MLP neurons of a small language model. Each row is named by its layer, matrix (down: output weights) and neuron, and shows model dimensions 416-671. Each number is 500 + 25 x the weight over its row's rms, rounded and kept within 0 to 999. Numbers have three digits each. A neuron's up and down rows have the sign that makes its largest values positive.
Before each neuron's rows, "raises" lists the tokens whose logits its output raises most directly, leaving later layers aside.

raises: "–201", "–19", "–200", "–26", "–199"
L2.down70:480511513499536485513486524455547507473487483526513513482497469531481490494498510490472504479489502496487467494470479561440516480517497538497508503526489485489544485454526515552499483520501542528494473517499477493512494477531530505523481470395509499478539500454528496522495471460497503506535472460467512506490495525526462551504532495529517480523514541508496512501529533507462481515524504504473512509465497445535494523499450494520488522495432484504526496519495523452496496489517521444492547491456521515530495551488505485445507507479500488508510554495504511475507455502472509467516480518537516454521464512499498519519529517492512485480490494482494506464500500522499516530518517509475496525518485488542517462542529493483488466475525524504543485505504500467525492433514506

raises: "t.", " Mexican", "t", "ta", "t,"
L2.down818:484505506518495489506481566519433474507489506515495546495515525474500445535495534511475478483512492506477523475527527492507518502502458452463533522519470524545541527474487432469521518524493513473478481533491489524521489461481471489504500508465476513477504503522501458487538477477486493501513488520498478510519517540523520511501452523494493518487488459500496502534505505502504487503518474431534485523502491496467499537511508488476505499452493476528515427523524522520512474536496492513562487496500481528520485512453494514474510458514585514533507502474528512524433458524497471505526524522486508513522516518493504509505514503523520464514513507434479517517479495498461480509516518495484527561472527498561517502490548512456553475518514499470532502471503475494509526523504511

raises: "s,", "s.", "s.\"", "s;", "s=="
L2.down719:490527497492528472481543496514495529498497455554535492496531501492469450544469495481525539507527521503527475456513514518538501474521513511527470483429517498518481482479493534464479461516519516561543490485490562469486552494475510483478503509498523510511470453489492458470538443488488500537515523496523511561503484490493526525504509485519515476489454474489480453520513493523471517460512467495510457528464529467491473495490507510521513532473506479484551539497477518497490487527500498506507509540520475506531514468493448471514487498505526475477559516509499497486510501488488527495492541511437460515533523489498469510485503500483503489479487518499510491495508514447529491518497499504502503491505450503533516453518471573500497479491558516495465472534464443492524476492492542

raises: "–7", "–9", "–10", "+1⁄2", "5."
L2.down1652:492498490476566485498488533484516551515473482508512521469509490518499501473521558505534474470512493534477498497521513527480538503501491473512508504452505494500531486485481493504515524482521511494502503512504449506536498497547497504507483490476539555499484494520469479499523494486484547516518468492483497536502535477512430507498488510499516505504480511516472486495487530512488479493500515471486500505487546493501482558502524493508557486475501518526524494481501484496488519479520496446505470472508489476466481527510513500449482459491489483531486510505458500493505473503487511526512500482520519451508462504469497523476534500501494518522504510477516526480544490545490481497502508506460540461529552496472487475537518510507506482525502544509503502520472492531535544503479549

raises: "u,", "u", "uk", "th", "ja"
L2.down312:489509455505505562503506486449542496493520538494540514489475487512509521492475495535523445458466499531470471492475510444470500486481505478477488455529498503493479513528495497467529489484475477508514498518481517520512482531486497563453479529492519473549499505451518453484508489542493490513503476456494500481510478490510501526490491493506519498502426544512560497517483497507519504527499470536503468520525500509495513530497490508506561489523527504459485490517521510490434453506530518508541501552497510482516501503466496497531504514532510517529481530529543486476545495484472493479513543504492503486482532465477497502514511485514480479496511476524525467537501480458529507527552518521475515503483523484513506477470494520493477506559501515484499525504533528514516485480522527

raises: "ations", "aries", "ions", "ational", "eries"
L2.down606:497497498536494513443507518491516480464476500484441491485480519515528480489507497486483531520526477510496516476501507479539514505476460483481498519516483503502538499513475546495535509507483470482493473520501486490516498521497500463537467497515523531493514490491493475505480557501502522494511516458508515457501438510517482483521515463485486539475531491536501544500466519513520528486510544504511525446503503503515498469475542487496498525502483478470513523463519515539498507509546543484497478533520516500520497495477447514520511467474490453524550494485502477499527448470499544532523489502551556474464489514487525483464499494479488523490394467509526527478490524519504480498486510460518529489460469488501468522464549517523553548543533516464495487482491490410508541478466523

raises: "ur", "uri", "ury", "ule", "ments"
L2.down1403:500534486518503490506456526490452497482508550507464493489529540485526523501467466570524495468471481477466503519493502530529519466490503494503502522520508515498512522521524485482518481504451496503501514448541464529506509509504530545487486538498495502497485484479490485543468436448480521527476515526461476453491467500504505545486442476494507515465508528524506536549569496538479498497554505505513511496482449478531513486510466486473513502510503529491485439523484500490493509494526507517498515483454515478524507458475544530483566481500517506466494517524518494503477487490527519527511507569509528532507502459484511473482511489475477499444511475516447479515490484468503462503522511496486494487504477468480517501514519524429472504497539518494520488492503493469487502464507560

raises: "q", "je", "he", "ha", "gh"
L2.down409:480483523539480510461493507497449467500491527459497488528468475517475521488474525523522479511474537524482490468491467496501528497497505535467507519472519541513471458511522468525476527479552488525515479521488519522517505480522537504512506476531480503493555501506510516521462538535495588508517504483501485507515519461510518492510509497479519479506469501490493519490418517488520464457492479465556499501461485476456488485487538514529512475522509511472501489412523504494442500481469518513547508490496520508506494470443510507507537514544440469481497501518450474523497440483503477546497473535471533478452510517480448486517472524496480493479549500602542527506513499464467543509500520529472512476439491500487528503506424497504514479486529478503538498516473492516556481479513532

raises: "ity.", "ine.", "ise.", "son.", "ity,"
L2.down1153:509537520487460538501487490489532421490511447484481493485485528502527481563462500521462570540485493508482452513492517519524451530529492488514482495477503473515539507463461463491508535519518506537497461503493504489498484487526510523487485544485486516496498504555524551470498461506492499490511466502458548479506554500508523503491490468541501523497506509520528496520499511490500492511531530529547538497466504519536501481514485463494520513525466490527490510497525509502486480539481487475483480488512477497481490543491505491474486507473478469521509519461490512489472516530463493480501493516512554520520506514475501530484480492466474458513534498497449501529518488472518511482503478488513491454495520555580501509523499521501476504544505508493517499470458489492476524471512505

raises: "borough", "well", "ham", "caster", "lin"
L2.down1075:508505501520520547485440557504466533482515529485510503505511574502544463475484485559496475486486487499511483474531494462509463431504500498481500469467489497449477511464486507485510514481494489545439485530518474506475509490446502516518487457547497478512516518524501533515494464483506500498532503485495529513504512511549502522479471492523558491503480492527515499513482496509476490488490476465452500569452445507465542497530469490510484498501524501490505522538489514507550484504497490497521484504480510519517503497483482451516489514493512484508538520456494509496516495533496482453499543475505505500464468522512533522504522493530500491437498466500512507510511525474436533511539527502494462504479520539558499520475545516528503497498497475510514483507487477464524462443483532

raises: "–201", "–200", "–199", "–198", "–present"
L2.down44:486506519535520436489484470467570525466507504544497482489542504525525531443505528496523477516484466482539463507505493540494522535505462511497466486460498513542481500491501475487454481515554503531486487504503493512509511443488522461535521479459460484536486518481515534509491478475500492500516509488468501526491504497524484519504528515488488516514485527490496524482513518504479497478435493496472490504483502455503507515497513570483496480482506502482536539520487533487524497516543475483485491501472529523465488493488537491490505511434505505515554533488466521445474502493482501474487498531477512445529494536494480551538508503515554524533476452475489481533499471558519533500469511498495510513477463526488502482477496519507517484475475499445517523534463466477516483466497474

raises: "–9", "–10", "–1", "5.", "–8"
L2.down765:488480533517502482495505507535503525507454469521514522496474477518448526484492551504492542515483487496512506519479481515479504529508526528441517524470481565490489515503529502525472487522480495518482485511486459495533519445503525503461466489472497525488516503487487473506457493496484517519487497486496494521466514542542514518504509500458502528540454524529469511506512525529513487504490502516465483518478478479484501492516508490517516510484501535518536490500524504502476494543462478491501495464478528505458498526505516464477527501490473433561535510489517511501514528492438517479473498491500510403519427510479476566484503544514521512520507481496436494535479445531533488562547489509511547488525508488525459468497494502523465455529524502493457524516515507510477494463528515

raises: "org", "000", "20", "com", "There"
L2.down1732:550538468487544519500511486488513517490491512509524494507500492502492545546537522498491505522502492525461507491537513488494463563498483480488458534461506489499493481479452532471509484472505502499481523524480474467510503491494534494516499496479444504524558485514449511495539490519457482482476486498490503486525486495505544467508494463497499485512510525545555506470474488485447469497489478506557502484468495519519526499492509535504472461525486494515505480468467504483455488526533522477473464513526522533493471458513542527482495487515490505506492490498541481531475444471524471490517526513516513479514477504514513497476510508506490512471548468495499493486409497498493497539471500465499448475535477506516530488537508497508507482472520538503495494497583528461527534482538493

raises: "rael", "other", "ele", "omb", "oe"
L2.down580:506478472519507494524464478521560531475501525475489470502485512469493474494517482521510509541475485502491467502553551510452499510494502484525556499518455486488506460492515524473472512505468503521501551529484461449499478483469512495506546551514523518470488485483439490447492469549435468476521495537479468439524473499519499463525489516465522541498508452549513464522523474555520514515529472512538481453501489532502517496500479498437491524486509512489435505494505499473465506499477498491515514512508492445571524480467497496491523505495489489525510504478532553540476515493451507461514467485472501459503502512518514528506551479535534497500532498532503509450546500515504466535509488473517520536497485492501524505524508489520461466461492519457540490523495523492482492499485487

raises: "ist", "ist,", "ese", "iner", "ined"
L2.down1503:490488495519410480517570489496484512499521504493503493468498513493482515523513510522491501460491472516491462508491456524492488501542477499527511510495500479502541495475529499520497510455503472453498478533521475507471516491586533497510516496473509497451482529470491521530517498496447485522488466509486497460474525533504498507546487447407502488521491521524457504484529498492516484487510550507477513522479500476518471482539466498547493494484465474485497508506512495501472490501502531552504490488509507466507463549487537507528505486511505496493461501509494502529480467510520511478496489505504523468478532495529491470484533499473477495459478491486459508492496480504457479518483491498499492510524492479536496512500518520540525464551517506498518521493537498445514514461558533

raises: "19", "201", "20", "org", "ex"
L2.down1110:476517496525543519503542512486540494469514527519548513513462485488515532519527532521509484517472510519454503496510489502453514513527530496519472512521425493517508508523497535526466501483500480514503478512477454481515469512561531510506494523489465503517513481469440490536484530542430511494506491481470493456505520546538514517507482455474477523522478550538529480468461529469466512515473492489514522484494508512519518495496537507507510498530472490493437503482494513471455486490511508477488511479515475509492484546504507489492489523503501474532499515532505473494511494554490492494496514521532506489489454483513540456470505484534476488486503502524515485479446467522513438525523522451491463483498506509536537469493511507503479494457526523529473502481527524458436499519498518